Part of a small language model's weights: 3 heads of 64.
MLP neurons of a small language model. Each row is named by its layer, matrix (up: input weights; down: output weights) and neuron, and shows model dimensions 80-175. Each number is 128 + 32 x the weight over its row's rms, rounded and kept within 0 to 255. Numbers have three digits each.
After each neuron's rows, "fires on" lists the tokens most often at its 100 highest values on Wikipedia text that the model never trained on. A number after a token or word is its count.

L12.up654:099087142197075164135118135198169126087153092116165170136159129170134072131142100123095130131110125108123163174186106172200156146115125183133115109145125157129101144115133143134145129136188140100175137148131123116124086135095098066163112104135076078132128107135175085117155147124183098103
L12.down654:078102120157081142087062124153087130138052158119129117118136140150117170140079164132117115074189097129146103078133125112116148159190175068133117113113153066126172124145130153139086133109135110179125106117142176118113153172111122107148148100068122100094145102129176170113117104114126150089
fires on: " Ra" 23, " Ri" 9, "ra" 8, " Ju" 5, " Sa" 5, " Val" 5

L11.up152:120122045160097139152201143125151182128160152128171141139089173124135105135143100151136145104100105138103124180095100089123074113130194123106084145110158096130128156132056092085166091138107103147132115111133121102167141136168133133120134040173124164113087057093066155177109160077135158155
L11.down152:118100119119128113148136116155119125106168074106158120086091224157125117097109106110163161128106094125116197178155148160107147122126152128050076116089080152078099094166119088134136039103145135136088168088078215138125146177140116099089153139147115082110142097122146137110155074100184158155
fires on: " " 58, "1" 16, "3" 6, "2" 4, "9" 4

L11.up753:187173081122133132084097195149137108148086140145110097140134094130212120170095131086111083102157118120093143159114152105125039107065114111149113175144112149130130090071121175164175182152090076170118112098140198158190109148136113131127079124132180105128155180151110129086126136146158120074
L11.down753:172118102075107130135108103078087116115136086150166136190118094119139163100174121133119115131114096177126156172104125164106210129086169168120141095125186090156130152121113142121112111078185191068125148102113196114132070155138163094102177161137116087116086185160096097131184135128133139133
fires on: " " 43, " \"" 9, " over" 8, "-" 6, " (" 5

L3.up50:132176149099150119184158096137111074174135127118132145127086134164180150169142093124122111116163119097126117221133138107166138149082081123149103129112169142176116151116081184120067096118124143135176141115168089161166094130082200037101154143132126117154135151158124129168130147071119161064
L3.down50:135128079119098102105127177089126176099109196125118182094153127115117095096153152159126150105167108102108210159171108129185106122165119127113073142095146134121095101155157113150143107095192113142169149154115077163160108139132169157101134086126144076181120162148102113169178082089160108170
fires on: " the" 29, "-" 23, " " 14, "mo" 6, "=" 6

L6.up18:138178171181132125129110086114073083126110068119157141076084132140157080177140106090119126095121173058103153180121115082076082130157110074104106116120130106155144104116165148106091152099113066200122135184172051121100120079145118140164176170152184104184187148084162092165162140109138191096
L6.down18:101087076148145195109123193119117151155137135118117154102127151145067134113132158162078208142106121161158163105186178185095090107172135195117144114103134131121164123128087122129150078109117166115108138109088155175127133129160112136104072104149121121131036064142142171072115130158121075113
fires on: " |" 42, " " 34, "," 7, "6" 5

L5.up220:164121143106104086122102131153133111050134117067128100115175156148072166119087100139106123128077120133090113190126200114170133163144100086147114117118151129148065115130120105115149175096144135124142119103110147107113166123129159131122129150165126110122131115091153081174143127106109132134
L5.down220:135080105139072145150127135147171188140138147142143118160192090119127082117090131082116120096167117144078143141132139112173120190144149115151144176099120123157051151080079126151102105106118130101150114143116178173102157095136085108167166137163213140141106110155133146129108202158088091093
fires on: " which" 37, " that" 15, " who" 11, " also" 8, " it" 6, "ly" 5

L8.up129:164168122134088151110119153130124130089150102118131172113088104108184120165100104118127156163107111138150105155160101138156143105124088136091135099161158077133117107079146142127122125092132107133121112060123112077132100083169134154082122130170178073127159136134173162143065082130172057120
L8.down129:085145150143113058140064140153205101123142172177063122149072128080140175108097113118098092099083170118121096087145122157104134078156146103099111088149133104138149118099096101226137109155162166110113121098152151163145154186130175121056176110088110150145145111105110098155185111149129110129
fires on: "0" 18, "2" 15, "1" 15, "3" 8, "8" 8

L11.up751:141157169115101171115150102141108058133120143149175166134141167223082125072121142146089160099170136129095106128135091144162047130144085113027116133193181175133122112126142140125143106160147173077099135064160118152114129116109130142153143126177215046189122184122090076107147163108106133085
L11.down751:084139142120148093172139110133139145088199099101075129101123160117106094124113110090144106141072124209142152066147160119168157117122100187097162126158138087159126077127078152143099120148121138088080183154158174097145154119138152109087109097118139122105131167070146156127087122110151146138
fires on: " " 43, " co" 9, " is" 5, "ben" 4, "0" 4

L7.up533:096065076126138192164112150118082087117122162150097124112117124093169175135145076098108166087132145177117165091133135091095108130133137104149160152141161091140096162112146033121155204080147144109133143137225113142118151149115144148159134103102139139190157131119129105094077114092105152106
L7.down533:110117087185128172123101124117127108106095122147162137159135105154142079123140121195137170146142172128159116148119109081161174174108099149162134133074085121131149085132079112147119171151145102154080124108146208118129141082165074049129130073130062155102134154186147124143065148162098083121
fires on: "0" 31, "5" 23, "8" 10, "7" 10, "6" 9, "1" 6

L12.up507:134127138109126142151102094100142070148108167088085123112112155120090145116159160113132126064096138155124119146088107115130144098170184068126150111140128216149149149094121037113134148045149093131114106155124161141163158136148107170119147118105150110172137118130234148152114138173174150137
L12.down507:063151060119104135097149147139213140070082088133134107139154133124145141153106069122104133165089124118148118158117177093135104066123095123155105192124146163189120143136085124149119100142122138143111155194118241128135151182152085142097110131099118159168078108134115092074095125102073144123
fires on: "," 33, "." 26, "1" 7, "4" 4, "5" 4

L2.up746:105126127070074119121143139178126139105160099105118138183098166107104114176137115225127118183150138126090141122102093111139141160101174148055150103126138107151117109176139128160117196128125067194090107163058139086169051161109141152111183138072126120099174116127145133166114177073197097113
L2.down746:125160093096128150135117111195213165152110124122136148123082139126215142110147125165117174052140105118079130117141119151124167122081108210117101123080129104170115118148163158143110130119173101108156202106148110097104092184130133122142106131159103152172117098136179137124122149107161120118
fires on: "'" 54, " |" 14, " Score" 4

L5.up649:114122124188101116151144084158113117128143151143182073122086151112139101183161143133181180077130077129139138073105103123135118099150103130161133159098071120116144184126104067132128132141090118125120149119084144102169176151152053163124182070127128148102156121144090105082166103127165090108
L5.down649:092121157105172163123140094145143060097166123141074130150166130131141074100121138099112160201094108114107143213106158160167142135111075098119167153130149143084112107155085170112177146155177119144113108105130215119106197104115148069122138101175096132115150145149152082141123112165043139091
fires on: "4" 26, "5" 22, "0" 17, ":" 10

L6.up317:113123130112066069115065139107146128103151113107112092136149128128113128141098138131115140107072107183120115119195153165126086184113119054182156153117112107151063108138116153129134151111180117064126111107118201137130102148136110110131152124133177098120177099100174130162119141159094156088
L6.down317:090119101108115159098078175109142116086119083062085174084154031108121095137110138166125205144123186124126172125101103140146180103154136115131185092078132145076109112109090111139046176170106119106160126211111190144110165093122137175085125129156164154148111182088172177129112117146054133124
fires on: " which" 42, " that" 31, " who" 6, " It" 5

L3.up160:124160070125128116193084104070186112136147102115092116138090145171129167168135084128150182127117174174127184148146152117142133158134015162144105061093120117152145079123147119192105140143149146102111089098104135143170193181119128128125111124106134111148103124137149103190144127085158085128
L3.down160:161093102182157098170119133154212123083157127198111200153039103112094167124113133138097101182153115113119174115114141101163139102125077184082108130061127099129165149165144148150146166112142146080125119063059135095194130129156130158124091123068148154135109117123142119185128120093162094107
fires on: "0" 17, "'" 11, "es" 8, "e" 7, "d" 7, "5" 6

L2.up126:086135156131092123157125163108083151130088119145106080086112124139150224186077108170141111150146162087147162082094133190119126125112125141098128106143112176172155098100125095111109166118159086197169125139114099160084132077088108140126130145131189129131142099159206202077139155066158116105
L2.down126:157138109167137126122103152175137129094153117182105146121093146126178074149112127128160095112128111163049105101133133101095101198135080203077165091046120161135109129080136101101146157092179126123173076126163147179159120142092113137148153141129062115168127101084133144132070086093127109163
fires on: "ing" 25, "ist" 10, "ate" 9, " |" 9, "de" 6, "ian" 5

L5.up534:186122143122088139115117122164181189160100043143095146138135093117124075138117151150108086134096122116105167184117144123114173160113125132130134173129140111122154084191129093143133173234092138166122122102101140081132106113105143189126159125104127089134096088155215139137140130079123120080
L5.down534:133081126146110129115140064073148117135152130146109145152077149101167216097156133134119143199139132099142109137111131117114074118104090173115146187102074097115126075179116110095047106082161147098092150125130168121113213138124077093138090180159089204086142129134145115141124136111112112131
fires on: "N" 19, "P" 18, " of" 12, "-" 9, " no" 6, "'" 5

L2.up378:114101087111111181080200151175110171098140155126113102169141134079102124120101097143138129153168093133180127090100090092162141118075139090128165156111154124129145128184165124058119110117069092096135079113153161119127095065117114131148142093090163115130141124176165117069187186090131127092
L2.down378:117139107089110113157114114195133173061124069080183080081074139062146109103101100131133135137095089128156153127125090160092103098130140106167104167097179129076123149096170100111147140081109143135168153135119119117160138109140112196110165152086161114189098082112140180124166131137193130101
fires on: "s" 15, "al" 14, "n" 11, "el" 9, "l" 9, "ic" 5

L11.up75:092205131138100126157157087120097077101129104123141095139141075132076149149085108143127103139147088109126208125097165087117100149163079113136152207132118122121101129139104114166194160130152141149102136128107090151113103104089095140085143106104166088137075161166143130154150167093137142110
L11.down75:121172134114125087132092121117090066160102110140157162123166148112158087058128144101160145119116157083129123132154087098154119129151137093149133134122140119162083134123120154135135111154157143077071107127151133151130110162129156144169113184123155185150124101181080093110118139128045149082
fires on: " |" 23, ";" 17, "," 17, ")," 8, "\"" 7, "\"," 6

L3.up460:132128141085088140127157072097100121123133163147097066105071127088133103133139133168147057093140152120096190139170119131132079153153108163144121171110135155114087115147158130154145126131114168134106148126118119087155145109121112048134173133091110123160108118155119164087126195147119025111
L3.down460:102126058158187102106072143121112117147119082153079202097111156117085107092137124093176144112113124129169081149148106122120048108126134126144063134202148123130113195153173115107096160125137114135143178149098132101173190184167099166132139194159137155102180145113085123139089108098125111122
fires on: "it" 21, "in" 6, "e" 6, "et" 6, "ed" 6, "id" 6

L7.up545:156061109200083122151119170080136160150166164157100120093145098117066155161111135137148129109125166105124087092153112158118147161128204161155122115084171117104107126113210102142203106093151096082129112155248163157109172109131174169149113105172087117137135053102165174082152118097092109054
L7.down545:098161107186124116123149130100101163162168125161137163203101123153111118180126159140145110110133126138104129128159096113120066163145122145110072168108189111115105134113132108140124175151118144184154168125138115139149166123131158181123118123105128138132160128111084082068077175136159130148
fires on: " I" 35, " Na" 23, " Yu" 5, " Ka" 4, "I" 4

L2.up37:080188094148129114111135086127113134165102162096163100109077081132100127149156093088200077099151123159123088119110127141157091112087122158107122128112135154154134146137165132107164146157177151166134161171098105083184102080144183147101061116165000128106172120119097142158116079106136151139
L2.down37:161111165087151104139070155150119129095104092102178143161072098102130143116196116143087067159135013142128136095139116162078139133101109122097108085156148128159150155162112128123157148119142156118159116171089147123111115112071146175127103167102111130140156072103137107175137176140104086159
fires on: " |" 40, "–" 14, " " 6, "4" 5, "3" 5, "ar" 5

L3.up523:086173117143094136083119112148190086134129103099083179146096118137041105146109184070146150125128173112109191136118223122105168124110124140152152087176092137150119092153105164165185075126170097117122142171066142124100131107188125101112137119164090140181109104105126114163121116130123105121
L3.down523:160096173116109104149100146145152128100180120130133138147122125106136164056189097152062103150143066095140150163104114108112130093113105075089090140131153102144151119170102139156157157144138119134080155074120057104137159161157114114123139155129135041102136141197228143155124176116153170092
fires on: "0" 16, "5" 12, "8" 10, " |" 9, " with" 9, "4" 7

L8.up721:114079097129090154107135179117109114147130081083185168179134199156124141130103086157121135152121118150080142093156141187132159080120117175157123178210099201141147179131096160141162165100200128104137146145147161120072088111122096104158124156107040015115085102106122150190125101090174130110
L8.down721:107066145166122132146147144112124117127105074093144108195150158124147170151119109204159122131131154146123116146135171175118115083108141134095153136092138161098116129106141161102135165133097096196091087155127127123133101141087074131129153181093095066112115188137136122121168118158134118094
fires on: " Ra" 13, " Wa" 12, " Sa" 11, " Ran" 7, " Ru" 7

L6.up658:077148113138076158118115143130149114151117190157096213127113079110124084135129206191116102118169116129112102119208166121124149134143162167125158114149115164149158101166179123118086110119140137146171146140087147069146131147077170081198169124043137142060075104166089088079136175079153131132
L6.down658:123147078095206101120136144115148112115094134148159124121106102157086129137157109090148125150195123140110156141122081120127061150203112132163068130136181165138124115088137050116119119128078144141166138222121142145123120106154110162177167160140176154108146037103144158114150132133148128138
fires on: "in" 28, "ul" 10, "on" 6, "al" 6, "et" 5, "el" 5

L5.up216:122126160134150155094163092078110074142114124145144127139095133095127070165119091161154149113106104114102158094192129137172135112094079101147046094106144158162138166150094113166116130092143134143138105094231092131140113133141108181154112132051189091165145133121145148116187149096193172096
L5.down216:156126103158079133119077147124149107110132160134152106150103111136077121103112119167111133191087117125128168126201162108169084128138085146138123099113153075146150105153182138125133104134140099114128120099097090155175152118152196203139078077100122068157122156141154113101161144081132121187
fires on: " |" 29, "-" 26, " " 10, "1" 4

L8.up509:129116093174068202186110161121163145121134126097170125138153119154082183142092141103129121154140156177105161131090093060144102151125083118136116131061122120130129197117099078147159178141079130138137124121115160135105133138124147140119138129095166168090103140100039191185142090079138148154
L8.down509:187199105093085179110153196189138146101154119142154178149164109101081131169111164122117128102115146097140157111156123168121113104135094103092134216098164125147097131181134126097097132120100081103077104162141134136159086108081139045128097171115118145144181118131126119159140110110063151191
fires on: " that" 25, "-" 12, " " 9, " such" 7, " what" 6, " N" 4

L12.up311:153155124133087137121144142108124154130158117143160106155081160130073092203158152168125134146092125127090165137112133118078069148058126066047139120143140142143090101124175133150138135125152111119081142060154146154165114130114095138114123070171183083163114131128213105123161117167096134132
L12.down311:135096147108143110107111085106135151145167123158177139151126127136147152143135102131085113165091128171131130156159107111173167070124142055093079099134095138206172161109128090115124077150155155114077158145092248152176192180109107137053138071096126092106136136133158117137113063124113122101
fires on: "." 46, " " 18, " \"" 5, "1" 5, "0" 4